MLP neurons of a small language model. Each row is named by its layer, matrix (gate and up: input weights; down: output weights) and neuron, and shows model dimensions 320-447. Each number is 128 + 24 x the weight over its row's rms, rounded and kept within 0 to 255. A neuron's up and down rows have the sign that makes its largest values positive.
After each neuron's rows, "fires on" lists the tokens most often at its 100 highest values on Wikipedia text that the model never trained on. A number after a token or word is its count.

L4.gate296 [105 125 105  95 137 117 100 126 157 131 120 111 146  99 121 144 137 142 146 110 150 112  94 126  96 113 138  99 141 142 134 165 129 144 131  99 123 140 126 154  66 144 122 120  97 145 111 136 109  98 128 177 133 140 131 125 154  94  96 132 140 133 155 145 178  77 113 116 132 119 126  99 138 109 133 116 147 122  98 155 123  89 153 150  91 105 144 104  92 102 172 167 113 163 140  89 124  81 123 114 106 140 137 108 170 127 153 110  90 106 141 129 123 151 114 157 134 121 142 145 129 143 149 107 132 119 132 173]
L4.up296 [107 126 129 140 157 109 105 117 184 145 156 109 132 125 101 138 166  95 162 140 173 128 137 144 150 164 180 156 117 129 141  84 116 137 134 118 100  97 121 161  80 139 148 157 100 127 172 161 140  89 129  94 120 160 115 112 134 165 160 128 110 125 123 142 106 104 129 106 143 101  96 138 136 108 134 115 148 116  92 128 143  87 122  97  76 148 113 145 125 109  63 141 140 153 127 113 133 122 115  89 179  64 101 143 109  93 126 105 112 132 148 122 135 145 128 115 112 119 107 140 119 103 105  86 118 105 125 113]
L4.down296 [161 119 143 112 134 119  85 137 138 149 134 126 120 122 135  91 112 132 122 108 125 136 112 127 110 111 140 110 130 134 128 149 143 121 137 103 121 145 146 128  74 136 135 131  93 113 106 130 109 104 130 170 136 114 141 120 160 100  89 107 146 114 138 128 133 147 138 131 152 164 142 104 123 130 148 104 138 175  97 148 122 124 121 143 109 116 136 125 133 138 180 143 178 152 128 111 164  73 154 119  39 108 126 130 151 142 144 158  97 123 148 107 118 135 143 146  96 111 127 137 133 124 113  93 125 150 120 158]
fires on: " Japanese" 27, " French" 18, " German" 10, " Romanian" 7, " Russian" 7

L2.gate228 [120 135 152 164 127 129 160 159 142 144 136 125 143 130 127 116 115 120 111 166 163  99  99 145 126 155 118 145  92 122  98  88 131 144 145 103 110 134 153 158 106 122 144  95 105 140 142 132 132 134 141 127 134 137  92 178 117  84 118 147 114 161 175 116 117 122 131 117 130 142 112 119 129 120 108 118 105 128  94 132 147 121 134 128 127 128 130  92 152 118 161 135 151 126 121 152 114 127 130 125 120 117 126  92 136 121 142  67 158 104  98 142 134  92 139 170 146  81 145 102  98 114 153 151 127 118 125 125]
L2.up228 [137 122 125 121 133 132 131 138  89 149 120 138 127 132 117 157 106 101 143 124 125 126 101 149 156  94 117 142 131 141 130 163  80 109 127  91 100 152 134 145  89 132 141 131 113 107 157 114 146 122 125 127 177 161  89 152  99  95 113 128 124 138 127 117 130  98 174 130 118 171 107 162 119 122 121 122  89 115  96  72 152 104 140 150 174  94 144  89  93  95 158 152 149 114 139 131 154 133  86 185  95 128 139  94 156 142 110 139 128 114 119 103 128 121 125 150 160 104 112 121 111  93 119 137 136 119 123 144]
L2.down228 [145 126 130 132 109 114 114 111  93 114 119 152  76 148 124 110 150 103 107  85 116 149 104  90 128 146 192 119 172 126 168 148 113 119 189 130 156 108 147 142 152 106 118 146 116 121 135 148 132 143 145 107 101 143 156 142 128 135 117 128 149  84 114 127 154 113 151 134 106 142 129 114 127 123  82 132 123  93 119 135 124 135 133 150  97 161 191 149 126 142 119 153 113 139 126 116 136 197 130 148 106 120 113 135 150 129  84 168  93 137 122  76 146 135  97 129 118 119 131 164 138 106 111 116 122 153 137 122]
fires on: "\n\n" 22, "\n" 20, "." 15, "s." 4

L4.gate835 [129 142 104 130  78 169  80 165  93 111 136 140 101 137  87  72 144 152 114 159 125 154 107 132 162 116 134 107 145 122  78 107 150 114 104 102 131 171 103 136 140 131 144 122  80 138 125 125 140 149 115 114 154 106 141 156 153 124 154 141 135 108 132 128 112 163 122 151 166 158 133 119 156 150 115 123 109  87 134 130 139 156 126 140 114 112 110 140 114 135 146 130 124 154 106 115 148 133  93 163 144  95 137 130 133 139 131 121 111  91 140 120 135 107 126 118 162 122 117 130  99 116 120 161 166 145 191 167]
L4.up835 [108 102  97 132 113 109 135  95 146 139 149 153 106 151 159 106 139 147 119 162 127 118 100 123 145 120 128  99 135 115 117 125 154 137 134 134 140 154 148 158 120 134 123 133 130 136 122 140 175 136 118 116 166 104 121 119 114 125 125 101  86 112 124 113 150 129 139 156 131 132 135 181 105 102 120 135 128 135 148 167 103 102 150 158  82  95 120 183 122 105 155 162 119 115 131  80 195 116  98 124 159 113 102 122 136 156 133 147 121 116 139 120 134 112  98 121 158 117 130 140 130 145 181 142 129 179 197 165]
L4.down835 [131 137  90 140 126 115 134 113 110  95 116 152 121 142 131 123 132 177 115 116  92 157 141 119 158 164 151 114 137 110  99 168 155 133 105 153 144 132 121 141 111 130 150 113 136 170 102 136 144 117 111 110 167 112 125 137 125  97  54 120 105 106 125  95 169 144 126 168 144 142  92 158 104 111 128 118 118 135 134 170 118 109 106 175 154 142 163 165 171 138 122 135 173 110 135 107 111 123 109 174 123 144 108 148 120 165 146 164 147 168 127 121 127 100 163  74 152 113 127 123 124 140 103 148 139 126 178 113]
fires on: "-" 34, " | " 22, " –" 11, "–" 9, " – " 8, " (d." 5

L4.gate1205 [144 115 113 142 151  90 149 145 146 163 155 107 118  92 188 104 156 149 142  86 109 124 166 120  92 166 104  92 129 172 123  96 152 111  80  99 169 131 148 119 129 118 144 108 141 159 115 104 124 122 117 121 121  67 131 151 153 182 161  99 126 136 143 110 145 138 123  83 137 146  73 117 157 102 128  98  98 130  95 159 141 157 137 144 121  99 155 168  91 147 142 151 142 131 159 124 140 117 130 146 101 162 117 168 100 147 147 163 123 141  96 126 104 120 152 124 120 132 125 128 174 154 122 116 165 159 138 112]
L4.up1205 [131 114  67  65 151 113 121 111 131 143 131 115 134 117 202 112 154 156 110 102 154 128 143 152 103 151 102 165 156 120 139 164 105 117 110 120 107 125 101 169 133 111  98 104 139 113  97  72 111 147 103  86 178 126  84 121 142  88 138 132 153 147 110 121 172 137 157 167 148  95  95 132 104 107 100 107 139 128 114 130 121 156 135 131 137 109 145 114 142 116 161 128 113 151 137 159  92 124 119  88 110 158 138 134 121  95 134 114 157 112 115 113 106 130 126 113 142 151 151 124  92 119 126 122 106 107 153 130]
L4.down1205 [132 105 124 101 121 109 137 111 134 132 131 110 160 138 126 194 159 159 111  85 123 150 102 153 121 119 111 175 122 162  95 120 104 157  75 176 138 121 162 110 144 106 130 122 133 116 131  90  82 106 114 135 110 133  90 146 147 126 121 115 135 138 142 126 161 155 135 160 137 143 116 166  96 113 190 130  88 136 131 102  74 169 163 111 129  98 118  85 132 120 194 122 111 153 146 123 135 150 107 110 151 116 144 118 185 147 142 126 156 161 147 117 117 122 150 103  90 142 154 118 107 113 133 145  95 105 176 108]
fires on: " January " 23, " March " 8, " July " 8, " June " 7, " October " 7, " December " 7

L2.gate179 [145 158 131 106 127 104 136 140 142 172 171 113 147 160 115 109 135  85 106 105 130 132 128 134  93 109 135 124 129 160 140  97 104  91 163 155 169 107 145 169 124 172 144 140 100 176 164 111 121 132 171 107  99 121 138 126 133 144 117 158  98 125 153 127 156 130 123 146 165 119 136 160  86 114 152 131 113 121  80 123 170 128 137 113 195 119 109  82 142 153  90 138 145 126 150 142 162 200 113 131 133 152 117 135 128 142 144 156 140 162  73 121 162 138 129 181 164 115 116 138 138  84 146 134 140 126 152 119]
L2.up179 [105 130 105 183 126 106 140 141 141 118 112 109 147 179  95 147 158 134 128 100  79 120 103 123 114 134 124 153  51 153 113  75 125 124  88 128 121  78 172 111 104 133 113  65 145 138 117  78 112 144 146 143 159 132 104 138 130 105 116 110 127 105 116 122 132 153 115 153 142 115 147 155 123 115 118 170 139  90  98 143 146 151 128 143 159 106 118 159 102 130 133 129 123 158 162 122 109 142  76 108 147  79 124 132 102 156 159 106 154 127  54 122  98 119 117 146 146 128 152 147  96 106 180 139 173 149 113 125]
L2.down179 [153  88  90  88 160 105  80  97 109 131  93 120  74 147 126 106  84 100  96 118 117 114 130 142 141 116 137 104 148  94 140 129 122 109 141 126 154  76 126 138 134 126 131 121 145  91 124 110 114 124  98 130 125 140 133 166 112 153 129 119  88  96 122 111  92 131 141 144 115 129 114 171 132 113 137 107 130 138 174 162 126 106  90 145 143 137 150 144  97 116 100 155 150 148 127 149 155 147 111 119 104 119  92 143 117  84 112 136  94 131 161 120  98 101 127 166  96 122 107 144 158 108 133 159 140 158 116  91]
fires on: "\n" 34, " any" 7, "\n\n" 6, " [" 5, " not" 5, "]" 5

L4.gate1001 [120 106 144 141 123  70 122 204 161 134 146 104  86 137 123 112 136 154 129 156 146 152  95  95 101 124  99 125 123 142 126 141 158 137 129 109 134 132  89 143  89 153 136 128 180 145  83 142 140 149 156 134 133 141 115  90 103 182 163  92 119 155 137 164  70 123 127 158 148 153 167 121 109 140 137  97 110 127 155 136 162 125 112 165 127  85  89 110 143 107 138 156  96 139 149  68  91 124  97  87 108 133 137 174 127 139 106 157 113 118 123 117 134 142 154 119 140  79 174 124 173 122 131 102 132 147 134 122]
L4.up1001 [105 125 120  88 140 131 101 122 118 144 132 152 118 116 120 137 144 123 111 153 111 114 118 130 121 154 117 123  89 115 146 128  95  89 146 142 136 156 133  90 128 110 151 187 116 129 145 117 130 143 130 117 106 128 111 129 105  89 130 149 149 131  99 123 147 148 159 145 113 144 137 122 111 142 130 144 151  82 107 123 125 108 151 170 112 134 126  86  97 164 172 137 168  89 145 193  84 155 175 170  74 136 120 103 130 135  88 142 137 105 135 136 119 135 127 103 120 143 187 134 151 141 176 132  80  93 135 136]
L4.down1001 [ 92  95 118  85 115 129 140 124 147 118 118  93 124 142 120 154 126 125 127 104 124 110 105 116  92 126  98  98 111 181 133 136 120  88 156 115 126 118 211 116 126  74 120 120 149 136 145 128 125 127 144 124  97 126 129 132 149 164 159  99 153 101  77 107  94 154 172 138 138 119 131 119 121 108 136 120 133 107 129 125 106 134 134 142  78 120 132 100 131 116 144 168 115  96 115 127 123 144  92 116  91 148 123  97 138 166 122 134 147  92 145 117 130  95 108 106 120 107 146 105 178 102 158 160 100 152 136 112]
fires on: " January " 21, " June " 13, " March " 11, " August " 10, " July " 8

L2.gate381 [181 118 169 129 117 149 137  99 134 141 130 153 121 128 116  93 165 126 102  76 160 117 105 102 112 103 131  89 109  66 132 115 157 134 126  95 167 122 124 102  91 153 127 131 155 140 135 105 104 112 114 180 127 121 140 150 125 106 130  94  98 147 151 157 126 148 137 149 102 127 139 126  97 120 185  85 154 115 121 109  94  98 140 109 154  92 104 144 107 135 163 151 127 146 135 149 142 118 133 155 140 140  95 141 135 132 110 146  76 101 137 111 125 123 138 126 138 107 140 162 101 138 107 128  97 110 124 103]
L2.up381 [135 133 164 140 101 162 151  99 124 125 157 150 161 150 109 106 169 158  90 123 163 144 142 110 125  94 130 112 156  75 151 124 142 124 116 149 129 156 111  82 130 104 173 158 106 116 121 115 148 192 102 143 137 110  71 142 108  88  93 128  89 140 119 160 150 118 112 150 122  97 100 145 134 136 113 131 155  99 170 118 118  78 110 147 124 110 113 164 131  89 131 121 129  77 157 137 103 113 101 129 163 130 108 116 100 132 125 142  95 146 139 115 121 122 134 109 149 145 140 164 111 152 136 166 150 150 119 116]
L2.down381 [139 141 115 149  91 114 129 139 176 121 124 156 141 155 138 127 133 170 118 132 148 150 142  97 113 119 167 108 112 120 136 148 158 124 130 146 108 158 112 119 151 115 125 128 148 143 117 152  98 154 155 135 132  90 105 133 105 116 115  93 151 138 115 144 118 126 140 139 100 111 133 129 124 127 171 146 138 101 179 126 147 133  97 110 145  27 101 141  95 132 122 130 149 126 156 165 118 115  92 121 169 130 121 129 135 133 115 124 108 142 150 157  96 143 122 122 121 153 156 186 124  75 114 177 138 188 109 117]
fires on: " Fl" 16, "l" 16, " sl" 14, " fl" 13, " dr" 8, " Kn" 6

L7.gate19 [ 86 152 113 135  82 147 106 117 127 151 132  98 137  88 147 174 136  92 115 137 105 169 134 137  81 101 154 135 146 154 126 108 141 122 156 101 105 145 142 132 134 151 146 136 109 113 135 107 104 124 156 172 164 134 189 133  85 116 136 121 108 153 199 154  98 119 134 122 126  87 131 161 167 156 155 136  85 122 150 151 121 135 114 143 108 137  96 130 108 133 103 116 138 127 136 123 108 122 125 118 183 126 128 110 112 166 112 139 128 103  98 117 161 112 116 172 168  98 134 129 148 125 126  91 125 106 146  88]
L7.up19 [130 137 125 141  96 131  97 147 123 143 134 140 106 143 136 128  93  90 154 124 130 114 148 159  77 153 152 144 137 136 151 125 148 149 124 101 127 127  86 146 131 128 154 141 128 113 130 114 120  76 200 154 174 139 144 170  66 137 150 102 120 140 177 158  87 133  98 134 129  93 121 161 121 142 123 137 131 109 129 132 130 136 139 127 116 115 102 143 134 113 170  50 114 141 124 144 141 131  83 104 141 153 123  72 127 134  90 173 145 134 100 126  93  90  97 147 139 121 157  99 145 114 130 126 150  97 141 123]
L7.down19 [ 82 186 146 130 125 134 104 140 147 118 131  73 140 120 124 132 116  90 103 150 136 123 118 131 107 136 140 106 150 143 140 126 154 122 120 134 132 111  94 111 115 150 173 151 127 105 153 102 129 142 131 143 120 150 160 119  88  95 154 153 104 145 170 190  85 136 129 126 119  76  88 140 141  97 143 157 120  96 132 139 155 107 164 143 138  75  94 130 138  74 152  96 134 189  81 139 117 172 167 120 149 132  86 101  93 166 115 159  99  74  81 158 120  97 109 154 108 156 169 151  98 190 113 126 109 118 111 137]
fires on: " only" 16, " both" 14, " not" 10, " just" 5, " was not" 5

L2.gate1106 [136 121 114  94 112 110 133  85 128 139 135 145 184 139  93 121 138 109 123 132 112 116 130 107 177  59 131 111 151  70 121 109 126 147 138 147 114 134 154 162  76 159 118 137 137 107 133 114 116 130 139 133 178 123 127  97 138  98 164 120 134 133 146  95 128  66 134 124 128 150 106 128 124 113 140 111 128 153 185 126  95  91 161 169 125  72 120 135 118  77 158 117 161 131 105 111 119 115 141 122 143 117 151 118  92  76 133 107  79  95 134 144 134 152 168  89  95  66 161 151 174 114 102 130 147 117 103 134]
L2.up1106 [151 141 111 139 104 150 124 131  98 104 100 119 101 141 151 127 120 154 169 109 102 125 120 158 113 134 113 117 111 138 194 123 171 115 155 186 151 153 145 109 113 170 146 124 129 145 170 163 121 167 150 106  90 103 154 159 129 120 134  99 110 110 131 126 121 179 144  92 106 105 154 134 151 128 154 118 153 149 114  91 131 142 128 157  96 166 140 153 113 117 125 101 104 163 149 125  96  91 117 118  93 117 132 131 123 130 124 156 156 120 163  74 164 119 137 150 145 166  91 149  67 165 135 107 143  98  97 152]
L2.down1106 [132 131 130 133 151 144  95 126 101  52 106 155 109 168 130 151 107 119 161  77  95 105  96 160 141 130 119 125 123 141 165 150 118 118 153 137 185 134  87 139 143 167 146 121 137 157 151 139 128 138 149 120  83  96 159 145 145 133 120 135 110 105 119 120 138 168 122 101 140 169 152 148 133 127 160  95 149 124  95  66 164 162  95 171 110 165 128 116 102 139 123 111 112 175 130 104 131 102 120 150 114 107 111 153 135 125 110 113 150 141 124 114 174 116 129 144 167 107 112 132  79 131 122 101 104 105 113 142]
fires on: " | F" 39, "| F" 15, "- F" 12, " of F" 10, ": F" 8, "; F" 5

L4.gate27 [129  62 124 140 142 129 141 139 149 140  83 117 118 125 119 127 172 173 114 179  76 136  90 163 129 121 143 108 143 111 164 145 113 133 147  90 140 133 154 122 176 116 155  80 133 147 146 155 136 125 160 100 129 148 121 143 118 124 148 132 114 145 135 110 130 104 125 122 157  97 106 136 144 136 135 138 144  90  86 109 157 104 107 165 111 129 114 141 133  82 141 147 176 140 113 166 141 144  74 131 135 138  89 156 137 124 156 122 105 117 150 116 136 129 126 124 161 140 189 123 136 118 127 140  90 160 103 139]
L4.up27 [119 107 153 117 154 114 152 133 116 121 120 120 166 106 162 116 124 128 121 201 123 153 138 148 147 120 125  89 149 112 122 105 129 100 162 126 142 152 200  93  91 135 101 118 109 128 150 115  95 157 119 110 144 150 142  76 121 133 129 150 119 151 151 180 141  82 182 155 113 140  95  69  78 136 124 105 120 124 117  73 122  98 116 106 104 120 101  95  98 148 156 162 146 105 139 117 128 114 152  97 108 103 116 119 112 156 190 128 127  98 101  75 105 141 119 167 129 128 126 144 114 152 149 123 145 106 136 164]
L4.down27 [141 135 131 132 155 135  97 134 107 171 143 202 107 118 117 128  87 123 124  89 132 136 122 110 118 132  75 135  80 141 128 149 171 142  77 146 121 132 154  87 140 137 160 139 116 141 115 107 126  77 176 129 120 116 142 159  85 147 123 143 123 137 119 132  63 133 173 124 151 111 108 161  87 179 109 124 116 120 134 142 112 136 125 166 158 112 107  93 122  60 124 117 102  82 114  56 126  92 110 160 142 131 134 133 136 148 168 117 127  95 126 151 126 149 111 125 115 136 110 138 102 156 136 136 119 126 156 121]
fires on: "," 60, " and" 9, "s," 5, "urg" 4

L4.gate90 [116 170 149 111 155 134 175 141  98 129 117 143 117  73 161 110 130 149 124 161 132 170  99 141 135 131 124 125 115 133 163 168 141 165 152 103 110 115 143 156 118  81 150  95 146 108 121 144 114 141 113 166 155  85 145 142  99 142 145 172 138 134 124 110 170  82 128 125 134 150 128 135 164 142 130 129  91  90 107 112 146 136 120 109 131 156 176 101 125 116 160  80  83 170 133 115 158 158 133 123 154 145 108 153  90 156  77 109 120 154 128 131 188 110 170 142 169 128 129 124 134 134 139 128 118 131 122 106]
L4.up90 [142 114 142 141 107 109 110 125 154 162 115 119 109  84 110 145 112 144 131 127 136 137  78 132 119 145 165 149 152 146 172 127 176 138 113  95 158 138 148 122 104 135 119 127 100 143 158 138 150 131 135 150 129 131 111  76 145 109 140 150 167 127 141 107 121 140 188 118 168 127 136 143 165 132 103 122 131 116 147  89 125 120 133 139 129 126 102 156 120 123 127 149 145 115 107 166 148 151 146  98 101 133 134 130 124 156 156 136 146 114 122 107 175  85 127 123 196 139 155 108 114 128 128 107 103 169 115 157]
L4.down90 [115 140 135  79 139  99 141 149  96 124 137 174 135 145 111 150 125 159 111 115 129  75 160 131 127  98  85 152  92  93  84 109  88 111  88 115 124 115 103 115  83 147 101 136 143 109 107  88  92 159 163 128 139 149 144 124 108 114 152 109 110 104 161 124 107 130 134 170 146 119  53 138 116 151  98 151 174 121  91 133 129 149 137 107  77 137 102 132 106 136 116 119 140 113 135 120 105 118  99 143 123 138 137 112 132 135 127 141 155 106  84 119  88 140  92 143 130 145 126 154  90 115 113 108 132 131 166 120]
fires on: "," 47, "al" 6, "ent" 5

L2.gate205 [115 120 177 119 144 139 195 132 154  99  75  92 128 127 160 167 118 101 133  98 129  88 162 150  93 116 154 126 140 102 134 168 126 140 163  99 158 119 122 118  89 155  82  95 142 123 116 119 178 151 141  80 157 146 120 167 166 102 158  99 140 116 141 120 183 129  89 145 125  88 104 122  78 116 131 148 138 102 153 111 151  79 140 101 155 162 103 137 135 120 133 146 160 144 151 102 126 107 104 167 133 125 118 139  67 136 152 101 136  98 112 161 120  94 194 130 131 119 140 106 120 113 120 107 114 165 133 130]
L2.up205 [142 151 155 132 124 126 179 112 149  89 106  68 112 125 178 128 123 103 132  86 114 103 179 131  91 114 167 117 146 103 118 162 126 138 147 102 169 108 101 110  88 179  79 103 131 115 117 120 141 149 154  95 147 149 138 186 133 134 151 117 125 124 115 133 188 101 100 120 140 103  88 142  75 138 158 147 156 112 165 142 157 107 136 125 137 157  89 145 148 131 112 154 165 119 156  71 122 138 118 131 130 122  96 114 103 140 142  99 135 125 105 133 128 110 187 143 130 136 149 118 123 140 136 107 149 151 135 123]
L2.down205 [115 102 142 146 139 185 145 122 159  80 105 101 115 132 180 154 112  98 130  63 109  95 149 158 116  79 114 145 134 111 112 144 135 142 137 107 139  96 141 125 122 124  94 101  90 133 118 125 139 145 139  73 163 153 153 145 158 129 169 145 144 110 122 118 171 132  92 112 110 120 107 152 125 116 141 119 148 122 129 120 126 118 129 121 153 171  97 174 133 129 123 117 154 117 146  76 103 121 138  99 128 170 111 126 108 101 149 119 146  98 117 160 143 116 167 123 117 114 165 128 146  88  87 139 121 121 142 137]
fires on: " pl" 35, "pl" 12, " side" 10, " advanc" 5, " Pl" 5

L2.gate208 [126 104 105 154 138 163 155 143 110 123 125 104 166 125 139 116 139 128 145 108 129  71 127 148  88 100 136 135 157 134 153 122 157  58 109 116  90 137 136 100 128 138 138 113 111 116 106 111 135 147 143 145 134 126  77 166 140 112 110 119 201 108 170 140 136 126  97 124 128 116  94 129 112 112  94 141  98 113 118 154 184 100 116 146 131 119 108 142 160 131  89 155 142 137 109 136 110  98 116 119  83 150 130 112 120 124 101 130 106 108 165 150 101 154 124 180 113 124 139 129 160 152 189 103 169 107 164 111]
L2.up208 [145 107 113 117 122 169 141 125 112 147 126 124 179 127 142 164 113 140 157 110 127 114 121 155  89 119 125 131 165 114 155 113 159  51 115 114 110 135 103 119 108 134 114 122 109  87 101 115 144 130 119 173 111 104  95 183 134 142 113 114 165 140 176 145 142 133  91 136 111 114  83 130 119 117  63 143 130 117 126 136 171 137 128 136 155 108 102 144 144 123  79 175 145 145 134 119 145  93 121 100 123 134 115 105 118 109 154 154 151  94 141 159  93 151 124 165 112 145 170 128 152 124 180 109 151 136 135  90]
L2.down208 [105 103 100 127 111 169 159 128 141 131 162  95 130 125 121 125 131 149 122 120 133 123 151 166 119  78 112 112 151 151 187 159 157  73 117 131  82 115 152 143 155 121 112 166 135 119 146 137 149 147 117 135 123 150 129 133 143 129 112 120 152 109 190 127 114 142 111 149 127 108 107 126 134  92 139 141 106 118 117 187 141 101  95 171 143  60 122 119 156 168 135 131  94 127 121 103 119 107 146 136 117 146 130 104  84  82 104 113 115 151 136 122  59 100 121 162 117 154 144 124 133 113 142 135 164 121 172 118]
fires on: " un" 36, " Un" 16, " did not" 9, " not" 7, " was not" 6

L4.gate1219 [143 136 133 140 146 112 135 167  97  84  87 156 132 118 144 112 130  97 105 107 103 121  95 102 149  97 120 125 152 105 144 147 143  70 161 157 158 147 105 126 110 156 112 174 126 109 123 132 129 124 143 142 123  86  98 174 135  94 126 108 132  86 134 100 122 160 118 137 110 143 168 135 118 147 142  88 164 169  94 124 125 125 105 167 146 104 121 180  67 131 169  99 142 165 134 103 112 121 131 126  93 131 142 118  98 114 141 127  96  94 119  79 147 126 123 141  98 131 118 130 130 164 138 113 143  94 141 156]
L4.up1219 [145 132 140 127 146 129 136 139 106  96  92 130 141 116 161 126 143 130  86  90  84 124  97 103 138 118 113 138  95 105 130 157 149  72 142 142 150 154  92 137 118 158 107 179 149 129 127 144  92 121 147 137 140  81 108 157 121 103  69 118 144 104 164  84 120 160 102 162 100 126 156 126 105 160 137 127 155 183 107 132 131 145 122 160 107 130 118 158  67 143 148 117 151 126 118 162 114 127  93  99  98 123 124 129 115 119 143 142 100  92 125  55 132 118 138 147 106 123 108 134 120 159 141 117 156  89 123 158]
L4.down1219 [151 158 117  92 126 128  97 113 111  56  97 131 105 129 128 118 123 123  90 125 151  88 107 129 100 162  84 130 115  87 138 118  88 102 144 163 159 125 155 119 145 165 128 152 158 102 137  99 127 128 144 166 148  45 127 201 146 149  97 113 140  68 128  93 131 130 155 111  92 150 141 118 139 151 119 112 138 142 116 123 121 153  88 164 129 143 114 157 102 128 170 135 111 157 129 109 174  95 109 141  73 118 124  84 112 118 140 133 107 137 112  88 150 106 154 125 102 162 155 109 110 141 139 133 126 140 159 157]
fires on: " f" 35, "- F" 9, "ition" 8, " | F" 6, " F" 6

L2.gate875 [148 107 132 151  93 152 166  73 177 155 123 112 151 149 116 156 122 126 108 132 150  66 110 123 114  68 133 129 130  54 159 130 151 141 101 100 131 130  82 112 128 152 138 128 118 107 132 116 140 172 125 120 141 122 105 100 113 122 138 120 108 159 125 133 101 127 107 166 131 111 143 100 104 167 132  95 193  90 137 113 150 111 116 116 172 119 111 142 144  85 156 128 143  92 119 172 134 109 104 113 119 112 139 139 152 137 112 111 135  87 128 118 168 125 140 122 117 108 137 129 104 137 110 136  91 148 156 129]
L2.up875 [127 133 117 183 115 143 138  72 171 158 119 133 137 134 125 135 133 132 103 118 143  87 111 119  95  63 161 113 125  67 159 140 140 152 105 122 112 150  86 103 126 151 134 127 126 114 137 109 142 176 130 110 143 119 122 126 118 130 148 135 116 154 119 160 121 113 113 153 130 131 138  93 108 138 142 108 185 108 148  98 142 110 115 120 158 116 100 140 129  79 137 120 148  81 118 154 125  91 108 114 133 123 128 133 130 154 117 112 129 104 106 102 176 109 137 108 115 128 134 138 110 136 111 138  83 150 155 116]
L2.down875 [108 136 148 150 106 142  92 105 175 123 143 126 147 142 141 115 137 153 108 116 127  99 107 115 113  82 132 128  97  99 144 141 138 128  84 119 106 154  91  94 107 167 130 124 118 136 129 139 115 159 134 117 128 122 108 131 158 100 135  99 134 192 121 153 110 143 140 144 148 138 143 142 124 138 156 124 148 119 143  75 127 102 128 101 158  88  88 139 130 126 144 135 159  75 134 131  81  82 135 123 128  79 124 120 175 149 131 107 115 110 116 117 134 163 121 129 105 137 190 156 119 133  81 127  86 190 147 119]
fires on: " Pl" 45, " Fl" 16, " pl" 15, " fl" 13, "l" 4

L9.gate1236 [116  99  80 117 156 119 106 122 148 130 150 124 141  92 154 137 143 137 134 135 169 139 112 149 124 139 110 127 129 141 139 128  93 148 123 131 154 128  90 131  61 127 159  92 131 123 119 153 149 130 110 163 104 122 163 127 137 123 165 151 141 123 169 150 174 129 149 119 133 130  99 109 110 135 169 102 165 142  99 126 139 123 139  86 134  50  81 106  89 143 143 152 112 164 134 165 107 109 161 125 127 137 123 134 192 164 139 116 100 116 130 111 118 128 189 152  97 131 102 109 145 111 172  72 132 115 122 164]
L9.up1236 [124 112 128 154 156 108 133 140 136 167 135 127 114 116 146  94 111 144 182 109 119 135 127 109  84 139 150 141 111 137 136 134 140 126  82 117  88 115 121 123  86 130  89 149 135 121 139 183 146 155 157 108 123 177 128 110 134 104 158 162 106 113 159 158 160 130 120  98 147 131 100 150 118 147 150 110 150 169 102 158 148 199 101  70 106 152 114 138 122 127 142 106 124 131 138 116 140 102 103 124 137 131 107 147 147 114 160 134 114 166  97 105 124 175 137 127 126 143  81 107 157 103 124 132 128 135 161  96]
L9.down1236 [138 116 104 151 155  76 125 102 128 103 163 122 158 106 130 137 119 157 142 124 127 179  81 117 104 130 157 163  84 103 132 129 102 143 115 137 130 151 111 136  85 117 117  88  90 102 135 144 141 133 140 161  74 149  61 143 143 126 123 172 111 128 165 105 172  96 137 127 162 127  96 119 150 106 143 115 171 151 138 121 117 130 136 126 120 134 123 116  95  99 137 136 121 165 136 140 128  89 158 128 134  69 123 100 155  96 141  89  96 142 111 103  82 149 154 112 129 124 101 134 119  70 157  78 136 127 127 150]
fires on: " Chinese" 10, " American" 10, " German" 9, " French" 8, " British" 7, " English" 6

L2.gate1041 [162 111 134 112 136 130 150 102 119 128 121 142 150 116 136 130 162 117 116 126 134 116 110 117 143  97 148 137 158 130 139 111 144 139 144 143 115  86 131 121 127 149 134 158 132 105 116 138 157 127 132  61 144 132 132 155 138  99 144 148 108  91 116 141 138 162 137  94 125 182 140 121 172 154 154  96  97 125 129 152 119 113 125 146 120  55 113 151 125  82  93 133 127 150  98 130 136 105  93 153 100 125 127 174  97  70 158 102  77  74 120 132 146 110 122 108  66 116 117  87 157 111 103 101 132 105 141  85]
L2.up1041 [114 116 137 148  85 147  95 147 107  87  85 126 179 142  87 135 122 115 164 110  96 157 107 118  91  96 133 135 143 114 151 124 123 118  91 164 135  93 171  74 126 181 139 153 103  99 142 130 121 113 120 144 125  88  91 123 143 116 126 139 127  87 121 126  98 137 149 132 146 137 185 162 177 112 157 151 129 146 129 147 138 117 116 145 183 108 157 111  89 138 161 111 136 131 127 109 115 104 159 119 136 119 150 135 168  79 127 128  98 138 163 136 184 126 135 165  94 115  93 129 126 121 140 139  88 141 100 155]
L2.down1041 [134 135 133 128 112 167 103 130 139 100 132  80 131 145 110 133 106 134 131 111  76 143 114 145  87 129 109 114 128 128 112 158 125 121 109 152 147 158 145 109 138 163 117 120 114 152 129 127 140 105 121 180 105  93 109 116 116 144 145 111 155 102 115  96 110 123 143 144 145 126 155 141 150  82 147 148 172 163 137  82 133 142  89 158 143 148 188  94 124 153 189 105 115 144 135 118 114 131 159 119 131 120 136 107 149 146  96 110 162 115 171 129 166 148 116 112 150 146  96 139 112 141 140 179 131 147 101 155]
fires on: " f" 51, " F" 10, "| F" 9, " a f" 5, "- F" 4, " and f" 4